Weights of a small transformer language model.
Architecture: RMSNorm before and after each block, rotary positions, no biases in attention or MLP, tied embeddings, capped logits.
MLP neurons of a small language model. Each row is named by its layer, matrix (down: output weights) and neuron, and shows model dimensions 128-191. Each number is 128 + 32 x the weight over its row's rms, rounded and kept within 0 to 255. A neuron's up and down rows have the sign that makes its largest values positive.
After each neuron's rows, "fires before" lists the tokens most often just after its 100 highest values on Wikipedia text that the model never trained on. A number after a token or word is its count.

L5.down523 [170 147  97  91 180 165  72 151 108 158 115  95 175 148 113 101 165 176 148 118 112 103 139 127 181 109 129 193 145 175 137 138 134 105 148 151 107 135 139 152 124 104 140 113 203  64 110 146 178 167 124 117  82 219 133 125 114  76 135 124 157 108  94 100]
fires before: "0" 47, "." 10, ";" 8

L7.down592 [ 45 128 114 113 114 118 146 123 119  71 101 151  99 168 104 119 108 169 146 104 101  67 120 156 107  59 119  94  82 127  88 163 172 153 119 124  95 115 139 199 104 119 112 135  70 130 132 130 130  94 167 118 139  98 146 133 200 152 194 135 117 111  56 114]
fires before: "8" 47, "9" 35, "7" 12

L5.down331 [184 121 146 171 109 106  94 116 134 185  84 122 153 100 103  81 125 157 147 128 113  66 137  68 128 127 124 148 123 148 106 151 113 150 133 136 108 104 149  53 159 160  78 130 199 107 113  86  73 133 133 130 153 142  96 142 124 155 113 122 156 108 131  51]
fires before: " " 21, " H" 15, " A" 8, "g" 5, "4" 4

L5.down586 [173 218 125 149 113 124 154 125 110  92 124 118 105  81 111 136 108 133  83 118 148  76 135 142 102 139 151 128 119 105 160 112 134 128 150 123 154  96 135 180 149 142  83  90  88 141 167 185 134  71 137 124 123  97  53 104 147 132 111 144 148 157 159 119]
fires before: "ure" 35, "ures" 10, "ural" 6, "\n" 4

L4.down248 [112 165 135  89 152 128 129 189 112 158 116 105  96 154 142 128 148 133 147  87 125 125 135  89 123 213  97  84 133 128 163  55 132 216 123 107 156 157 159 135  96 111 159 131 114 162 146 145 113 155  93 118 163 153 128 132 167 124 169 121  74 113 137 131]
fires before: " " 51, " the" 11

L5.down211 [134  48 118 156  98  79 120  93 122 143 112 113 120  82  94 113 170 167 189 199 174 171 114 152  61 207 118  91 113 122  87 136 134  82 155 141 167 140 156  63 125 129 113 148 115 124 190 123 120 126 144  99 168 103 166 105  99 142 159 159 196 110 124 157]
fires before: " as" 20, " York" 17, "ftware" 6, " Jersey" 4, "ased" 4

L4.down522 [111 192 156 124 114 124 128  80 136 118  91 128 132 137 129 128 163  83 151 142 175 151 171  91 103 160  88  74 143  73 148 155 150  81 210  99 137 135 117 145 142 122 136  83 158 171  98 140 168 127 126 133 148 168 142 161 127 124 129  83 157  69 126 110]
fires before: "1" 28, "7" 20, "2" 9, "0" 7, "8" 7

L5.down534 [ 75  87 208 111 124 165  70 111  41 108 139 104 109  82  83 153 194  84 103 107 110  67 147 137 163 170 144 114 104 131 123  65  96 122 129 116 145 154 146 101 133  72 148 206 132 129 140 153 143 103 135  90 138 160  84 159 117 103 153 100 178 150 126 136]
fires before: " |" 30, " the" 12, "." 11, " in" 4

L5.down164 [ 70  87 122 124 163  75 104 194 148 158 110 145 174 128 116  93  90 128 153 103 160 102 111 130 139  98 175 118 146 170 137 139 157 169 133 118 128 182 112 129 153  82 132 141 101 115 134 171 136 145 130  87 143 175 211 193 110 146 120 124  75 132 129 133]
fires before: " " 81, " —;" 6

L7.down432 [131 161 150 157  83 152 133 139 111 106 165 191 137 170 101  89  68 139 167 177 188  88 134 161 158 139 166 137 114  88 153 114 109 204 164 137  92  92 105 195 137  89 100 127 139 168 110 164 120 147 148 102 115 146 104  75  71 108 159 184 130  94 100 124]
fires before: "\n" 42, " A" 16, " (" 7, " |" 5

L7.down559 [185 111 172 113  68 125 109 114 132  74 185  55 155 121 101 125 162 163 112 137 148 102 133 100  41 158 140 132 115  85 142 182 113  90 117 138 126 192 170 160  61 102 143  99 178 143 103 118  75  68 120 157 197 146 157 115 105 150 160 110 152  55 109 150]
fires before: "2" 75, "9" 15

L4.down431 [ 92 171 154  90 110 189  99 105 161 190 119 130 106 146 198  99 155 135 111 177 109 127 126 124 105 122 121 121 150 165 121 109 100 141 109 157 138  92 157 102 112 136 182  92  86 124 144 158 141  78 149 122 141  81 142 115 132  73 138 114 139 201 111 149]
fires before: "\n" 28, " The" 9, " He" 5, " In" 5, " It" 5, " A" 4

L5.down4 [141 123 143 142 161 127 147 134 111 192 131 118 144 193 147 106 145 127 100 134 103 140 160  95 134 128 108 147 139 158 141 148 126 175 147 159 190 108 107 176 114 115 138  44  84 150 129 108  79  93 100 133  94 125 105 133 131 139 222 128 126 152 117 159]
fires before: " |" 16, "." 15, "6" 12, "7" 9, "5" 8

L7.down546 [129 179 135 106  80  48  98 125  99 132 135 176 148 145 151 120 155 147  73 136 116 105 146 211 117 174  98 157 121 111 190 142 148  93 175 118 149 165  83 135 144 156 106 145 136 152  80 171 140 136 143 184 157 153  91 156 142 171  89 178 121 133  90  94]
fires before: "5" 20, "4" 15, "6" 13, "8" 8, "7" 8, "9" 6

L7.down53 [107  49 127 109 103 172 109 145 145 119  84  98  87 115 170 147 158 139  96  76 128 127  32 138 133 137 138 152 136 130 234  82 165 118 178  98 193  70  96  80 122 112 121 116  90  82 179 106 156  96 133  91 130  84 111 156 106  91 115 105 130 108 128  98]
fires before: "1" 15, "8" 11, "6" 11, "7" 8, "9" 7

L7.down125 [123 144 104 136 152 144 101 125  84 103 117 187  92 184 161 160 162 180 162 181 115 134 132 155 120 138 111 108  50  68  56 129 101  97 138 127 137 134 122 147 139 151 129 103 177 143 127 205 157 162 179 135 118 139  69  89 161  88 139 116 107 140  59 109]
fires before: "i" 11, "ated" 11, "ia" 10, "ian" 8, "ate" 8, "ation" 7

L7.down433 [161 110 142 126 147 141 133 110 156 150 124 106 123 134 156 129 136 121 154 163 190 106 181 185 124 103  69 161 178 122 117  80 153 139 138 142  91 181 155  60 141 162  95  79 155 123 124 124  77 127 136 142  96 140 112 143  81 154  86 106 164 127 160 129]
fires before: " |" 53, "." 15, " A" 10, " H" 8

L7.down587 [136 198 120 105  89 119 187 143 142 130 168 120 129  44 130 106  76 123 140  98 188 120 132 130 117 143  90 134 146 136 227 116 149 135 168 133 126  93 157 104 106 148  87 144 139 112 120 211 155 167  99 154 118 100  80 162 113 153  82 120  47 122  88 121]
fires before: "1" 28, "2" 14, "0" 13, "3" 11, "4" 5

L5.down646 [129 103 108  91 123 140 124 108 123 116 150 104 154 135 124 121  61 113 133  81  97 163 110  50  94 125  91 115 124 138  68 129 168 129 113 141 165 107  98 151 105 102 120 156 157 145  95 142  88 106 122 108 137 106  81 164 126 156 144 141 140 102 110 179]
fires before: "0" 46, "5" 9, "7" 7, "2" 6, "8" 6, "." 4

L4.down253 [169 164 137 150 155 177 142  88 169 118  89 133 132 151 145 146 103 119  94 162 114 118  93 134 116 104 138 174  80 135 145 157  58 162 146 107 126 124  97 183 136 122 114 135  76 147 103 141  87 110 108 122  78 104  88  89  88  64 132 124  73 152 106 152]
fires before: " States" 33, " Kingdom" 8, " that" 6, "n" 4, " to" 4

L5.down382 [181 126 162 160 177 143  79 133 109 110  70  80 162  86 221 168 140 167 118 102 112 145 160 133 156 136  98  98 114 182 108  81 133 151 153 135 171  62 161 101 115 158 126 152 152  88 139 147 189 109 173  96 189 155 176 122 119  83  97 122 201 113 140 102]
fires before: "|" 70, "\n" 14

L4.down397 [202 145  67  98 201 114 104 128 111 145  69 117 147  67 103  82 125 161 131 135 137 164 155 107 116 193 157  42 169 114 133 174 140 145 101  97 109  89 202  80  77 136 138 162 154  99  74  92 118 128 130 156 111 130 113 158 178 120  63  90 127 140 158  88]
fires before: " |" 36, " " 21, " A" 12, ";" 4

L4.down623 [178 147 181 151 105  79 192 159 153 138 148 157 134  86  71 160 141  95  82 208 139 171 141 127  93 162 173 119 145 129 169 184  84  82 137 152 143 184 136  89 122 108 124 139 152 132 136 148 172  96 168 182 163 145 168 190  79 126 141 120 125 198 150 124]
fires before: "\n" 29, " is" 14, " and" 10, " |" 5, " was" 4, " in" 4

L7.down571 [ 83 139 150 129 167 165  99 103 151 125  90 146  94 127 121 187 150 101 154 104 106 148 153 184 134  91 161 116 130 127 119  77 149 112 163 117 125 141 113 132 120 144  72 110  77 149 155 176 122 106  99  84 116 112 128 142 102 158 135 121 126 105 156 122]
fires before: "W" 17, " |" 16, ";" 11, ")" 10, "t" 8

L7.down129 [177 117 109 147 102 111 142 167 116 157 142  81 136 126 113  89 170 126 166 160 118 166 147 112 126 147 143 161 208 111 158 138  98 138 118  99 166 103 163 150  29 145 139 132 117 129 107 112 142 135 117 153  82 139 147 114 139 112 162 109  84 160 139 171]
fires before: " by" 36, ";" 13, " |" 11, "–" 4

L4.down564 [117 119 116  99 182 178 123 100 146 121  74 104  96 145  82 150 162 126 115 114 111 100 128  58 162  99 145 156  90 140 140 156 102 137 159 174  91 144 102  34 141 163 126 136 131 137 150 125 176 144 129 146 106 174 139 164 136 188 140 122 115  66 152 103]
fires before: "1" 32, "2" 11, "w" 8, "0" 7, " |" 6

L4.down355 [201  86 163 176 134 150 142 126 186  66 160 188 120 124 131 100 104 134 134 127 106 150  96 128 132 154 134 108 152 167  50 148 151 191 155 151 161  74 152  83 109 108 128 152 146 118  87 136 116  99  62 130  88 174 153 109  59 124 134 146 112  91 135 135]
fires before: " in" 20, " of" 14, " as" 11, "ed" 8, " on" 5

L4.down182 [120 175  75 161 112 124 144 203 150 155 152 116 134 109 177 185 178 159 132 153 122  97 155 125 110 119 158 141 137 147 164 121 145 120  96 165 128 135 203 100 159 167 129 125 139 190 135 122 107 135 119 111 163 164 118 113 146 181 126  93 149 145 155 122]
fires before: "\n" 28, " |" 28, " is" 6, " was" 4

L5.down120 [112 132  97 112 163 191 106 149 145 162  90 160 130 153 178 132  97  81 172  94 156  88  92 168 109 133 138 142 129 161 148 134 149  99 175  64 101 153 138 117 165 133 102 167 112 110 103  93 100 186 167 166 109 100 119 150 185 139 132 175 148 111 142 136]
fires before: "." 28, " mi" 11, "4" 8, "3" 5, "1" 4

L7.down74 [ 60 171 141  86 119 135 123 143  86 142 137 102 134 137 110 109 130 155  74 117  73 143 156  75 170 138 113 163 164 107  84 162 118  75 157 184 132 195 143 154 126 138 141 145 114 142 109  74  94 153  87  91 125 176 143  72 128 124 133 147 112 118 123  96]
fires before: "9" 94, " " 6

L7.down463 [105 116 125 176 196  75 152 131 115 137 107 107 190 106 180  82 127 151 151 101 134  91 163 166 161 134 106 159  29 143 105 142  92 124 135  57 206 132 142 120 155 150 196  60  80 183 168 154 131 167 139 122 144 107 156 163  91 126 113  51 142 133 142 162]
fires before: "\n" 27, " " 23, "on" 4

L7.down325 [148 159  69 146 161 159 131 175 114 170 118 150  98 153 154 148 123 160 194 135 139 160 150 124  84 135 117 140 136 121  90 190 139 159 178 156 120 166 151  62 154 137 144  95 122 141  98 179 145 131 172 138  95 136 133 161 134  97 130 103 119 123 173  87]
fires before: "ed" 19, "ing" 19, "er" 9, "s" 5, "," 4, "ment" 4

L7.down93 [131 154 119  89 157 137 121 126 125 130 127  57 101 102 157 146 146 102 143 176 116 141 140 167  83  90 146 121  87 171 136 103 106 154  95 148 124 189  71 112 111  95 175 161 125  90 123  23 151 119 104 146 146 103  59 175 173  95 150 129 184 155 130 104]
fires before: "'" 16, "4" 12, "5" 12, "3" 11

L7.down578 [128 160 136 129  97 136 139  81 110 137 103 108 115 119 182 191  92 149 184  35 178 122 141 102 114  72 142 118 128 106  90 134 113  81  91 147 104 101 126 113 161  89 104 190 124 152  49 125 180 120 185 102 111 120 128  47 159 111 126 164 118 177 192 132]
fires before: "0" 15, "2" 12, "3" 9, "4" 8, "6" 7, "5" 7

L7.down87 [138 101 146 108 114  93  96 158  74 116 122  94 118 113 136 139 162 132 119 135 141 102  94 153 109 114 125 137 117 123 124 135 119 103 200 136 136 128  68 185 172 113 103 151 180 132 119 146 104 164  95 101 164 116 114 161 127 121 129 175 127  81  78 132]
fires before: "0" 27, "7" 12, "5" 11, "3" 10, "1" 10

L5.down607 [112 121 141 124 156 173 113 136 153 149 137  54 152 118 162 135 152 123 167 152 136 131 133 170 112 186 103 142 167 136 159 170 120 153 141 114  70 123 185 148 132  93 106 137 142 130  82 151 134 149 121  90 173 144  88 117 108 107  91 114 169 111 183 111]
fires before: " |" 80, "," 6

L7.down639 [112 170 111 144  61 123 139 108 109 113 141 102  98  93 135 142 123 149  84  84  62 143  64 104 137 175 102 158 142 165 100 136 114  92 110 190 155 164 130 176 133  30 117 127 130 161  66 107 148  89 176 105 148 179  99 123 164 103 181 144 117 151 139 160]
fires before: "3" 25, "2" 22, "4" 18, "5" 14, "1" 10

L7.down131 [151 132  51 141 117 116  82  44  91 114 139 127 140 103 196 112 153 140 144 162 137  77 105  95 125  99 147 123 125 141 127 184 124 179  95 178 103  80 157 133 119 155 130 196 140 129 143 192  68  44 111 122 147 211 163 140 132 180 204 100 105  94 111 121]
fires before: "9" 88, "8" 5

L5.down161 [172 132 192 115 118 142 133 128  77 153 120  87 153 152 158 112  99 129 121 110 119 142 117 198 136 192 158  93 111  85 139 164 147 164  90  64 135 158 149 108 141 160  83 120 173 122 180 145 166 136 148 114 144 173  91 157 144  95  85 144 111 127 129 132]
fires before: "." 28, "″" 20, "'" 5

L7.down51 [118 115 105 155  79 134 116  96 158 110 110 151 123 100 118  91 120 136 205 136 115 136  79 102 171 156 125  85 119 127  77 170 109 151 151 138 149 126 138 179 136 115 110 105 110 132 149  64 158  89 139 119  74 126 174 156 171 126 105 142  89  90  90 153]
fires before: "9" 50, "8" 39, "7" 7

L7.down441 [121 110 157 189  58 146 130 119 125 102  87 124 157 165 119 105 114 150 136 110 202 117 118 100 136 149 116 226 100 158  68 105  89 108  60 155 102 114  83 156 104 120 113 141  93  84 151 125 132 171  69  99 103 158 148  98 105 153 123 108 183  62  67 184]
fires before: " " 51, "3" 7, "6" 6, "0" 5, "2" 4

L5.down577 [120 124 141 127 147  36 114 125 144  91 126 175  96 181 129  98 141 123 170  68 177 162 123 149 153 186  57 134 179 130 127  75 105 105 155 106 124 146  70 156 124 103 148  94 125  92 187  85 156 116  96 100 143 113  67 116 115 162 155 161 142  57 119 110]
fires before: "1" 53, "2" 42

L7.down664 [ 77 125  87 109 112 140 180 130 188 166 157 109  99  90 126  93 185 113 106 129 139 123 138 156 200 120 104 120 146 188 150 168  79 151 111  68  50 209 129 118  86 136 106 152 127 108 150 148 138 131 115 138  67 111 111 149  75 149 125  85 139 131 137 159]
fires before: "4" 50, "5" 21, "3" 21, "6" 4

L5.down64 [131 161 165 114 108 159 104 110 140 138  66  98 126 132 159 110 151 160 146 139 109 184 125 123 137 107 153 100 112 143 149 123 147 118 140  93  48  98 136  70  90 173 169 143  97  72  79 168 174 142 137  97 146 150 156 100  76 129 111 135 174 151 143 109]
fires before: " |" 35, ")" 15, "," 12, ";" 6, "." 5

L5.down643 [ 93 138 149 104 161  80 166 152  76  98 140 131 146  70 154 135  93 163 118 100 132  84 102 134  73 112 106 124 144 121  74 129  91 199 193 168  86 150 124 107 113  87 167 154 127 139 130 115  95 158 129 102 105 106 189  92 143  94 157 138 169 114 137 138]
fires before: " " 22, " —;" 17, " A" 10, " B" 5, " L" 5

L5.down435 [192 151 117 102 200 166 114  74 190 127  97 129  96  83 163 139 113 165 109 155 132 106 153 169 137  91  56 124 197 104 127  50 115 156 111  46  96 133 134 135 122 111 149 167 101 115 104 129 168 113 193  37 128 186 155 101 138  81 150 110 151 136 117 151]
fires before: "ate" 16, "ated" 15, "ation" 11, "ating" 9, "ations" 6

L4.down442 [170 100 226 164 122 133  81  93 108 151  71 101 121 173 153 141 118 170 122 154 130 104 126 225  67 159 129 134 124 130  97 172 133 142 157 155 144 117 177 136  65  95 162 139  92  84 110 148 168 137 109 146 178 158 119 151 108 145 200 153  93  75 192 158]
fires before: "===" 25, "The" 13, "|" 9, "S" 5, "-" 4, "F" 4

L7.down393 [109 136  92 144 143 164 125 173 135 163 119 159 130  93 147 108 166  83  92 138 169 190 191 141 174 193 118 152 118 114 163 146 118 131 129 122 125 128 206 137 137 169  95  65 160  69  48  72 138 151  89 188 150  58 110 143 112 119 134 107  95 120 106 137]
fires before: "°" 22, " |" 17, "7" 9, "6" 6, "2" 5, "1" 5

L4.down574 [138 162 145 162 111 154 101 134  89  93 160  93 160 145 147  83 156 165 130 153  53  83 156  67  89 116  84 146 145 155 108 161 157 122 109 147 107 102 110 164  90 167 164  95  86 166 166 101 100  70 126 134 165 185 176 162  80 129 152 118  82  99 156 138]
fires before: " " 26, "5" 13, "N" 11, "3" 10, "4" 6, "8" 6

L7.down686 [105 144  82 194 112 162 150  86 141 140 157 140 173 122 147 125 125 141 166 154 116 156 163 105 140 104  64  83 126 155 149 139  50 149 168 128 139 145 204 143 121 176 106 134 156 117 122  94 158 124 171 110 210 135 108  89 184  45 119 103  78 174 105 124]
fires before: "1" 65, "2" 30

L7.down22 [108 157 101 169 192 130 123  88  78 161  59 155 132  97 158 157 123 149 148 135 111 107 144 130 111  94 153 102 104 108 150 136 118 114  73  83 102 128  98 114 104 152  89 165  96  71 128 151 123  97 153 117 164 104 191 186 118  58 100 127 121 124 130  65]
fires before: ")" 32, "–" 20, ")," 11, ")." 9, "-" 7

L7.down663 [107  67 135 129 132 131 121  89  96 209 136 152 112 141 112 106 142 144 150 144 117 126 191 106 183 152 139 195 154  84 182 121 138 114 144 107  83 110 122 147 111  97 152 113 124 146 146 112 149  69 112 140  77  56 107 145 103 160 151 142 101 186  97 151]
fires before: "\n" 25, " |" 20, " " 8, ")." 5, " R" 4, " NM" 4

L7.down513 [162  84 158 161 153 115 126 168 143  57 151 136 141  76 127  61 104  64 139  67 101 139 121 122  83 104 130  99 191  20 126 136 159 170 124 106 104 119  96  85 101 133  76 140 147 107 120 151 146 160 119 128 121 111 119 140 141 125 120 131  83 117 123 104]
fires before: " in" 27, " on" 12, " by" 9, " to" 6, "." 6

L7.down127 [148 110  85  81 166 141 106 119 138  83  99 111 167 137 119 159 159 135 134 144  89 125 173 140 128  76 121 171 103 145  98 158 177 120 179 160  96 138 136 127 159  75  90 108 198  93 111 161  96 169 165 110 145 179 100  83 135 148 137 180 113 126  76 156]
fires before: " |" 31, " m" 11, ";" 10, "f" 5

L7.down338 [163  87 108  97 187 121 107  68 128 160 137  78 115 111 162 129 101  68 110 174  99 131 125 132 174 136 143 130 116 169 142 176 113 113 174  61  74 150 119 122 102 149 102 163 123 187  86 139 144 141 161 144 132  58 110 106  72 104 133  36 111 127 129 144]
fires before: " |" 67, "." 10, "," 6, " ft" 4

L7.down34 [133 104 148 183 108 161 108 199 115 207  92 166  73 143  32 124 141  79  96 127 158 103 173 117 127 139  89 109 165  97 170 135 146 111 123 128 155 150 181  95 102 140 147 168 183 165 165 106 197 146 155 112 138 106 118 167 107 139 181 146 139 171 155 100]
fires before: " |" 33, "." 29, "″" 4

L5.down193 [126  90 145 111 123 197 113 150 112 142 176 143 109 150 119 182 134 132 115 127 113 142 178 127 192 141  73 190  69  99 112 137 149 104 108 101 101 108 148 153 135 105  87 123 139 129 161 151 125 116 141 143 161 159 112 123  59 105 111 130 202 143 147 131]
fires before: " |" 36, "″" 18, "." 7, "," 4

L5.down72 [115  84 154 123  88  69  70 171  87  82  91 142 134 178 127 121 164 104  73 179 124 177 162 161 111 124 159 142 134 119 142 157 121 110  76  74 103 171 159 108  96 132 142 137 146  69 193 156  90  98 119 127 160 114 155 125 136  83 187 147 138 113 165 124]
fires before: " " 55, " (" 22, ")" 9

L7.down229 [139  79 154 132 118 138 126 196 113 114 135 129  27 159 137 115 136 166 109  66 159 155  99 171 153 141 111 158 149 181 134 163 106  91 135 154 125 148  67 120 121 146 124  94 207 123 103 110  96 110 171  76 135 179 161 110 118 139 107 107  75 150 145 177]
fires before: " (" 17, ")" 13, "1" 9, "3" 8, "%" 7, ";" 7

L5.down319 [104 136 206 123  90 134 141 115  79  97 172 147 144 139 192 111  80 100 135 157  87 111 110 135 110 125 158 150 126 160 112 178 175 177 102 143  54 105 118 135 114 128 115  72 138 102 209 153 182  98 137 160  97 102 144 138 137 125 226 110 122 135 129 156]
fires before: "\n" 85, " (" 4

L4.down327 [ 49  88 115 180 115  67 100  83 140 121 125 102 140 140 196  86 124 161 157 169 117 121  92 141  64 128 131 196 144 122 175 116 139  53 102  68 124 106 133 116 102 123  84 151 190 108 132  67 143 144  98 143 167 110 169 123 129 116 132 140 130 130 146 140]
fires before: "\n" 77, " the" 5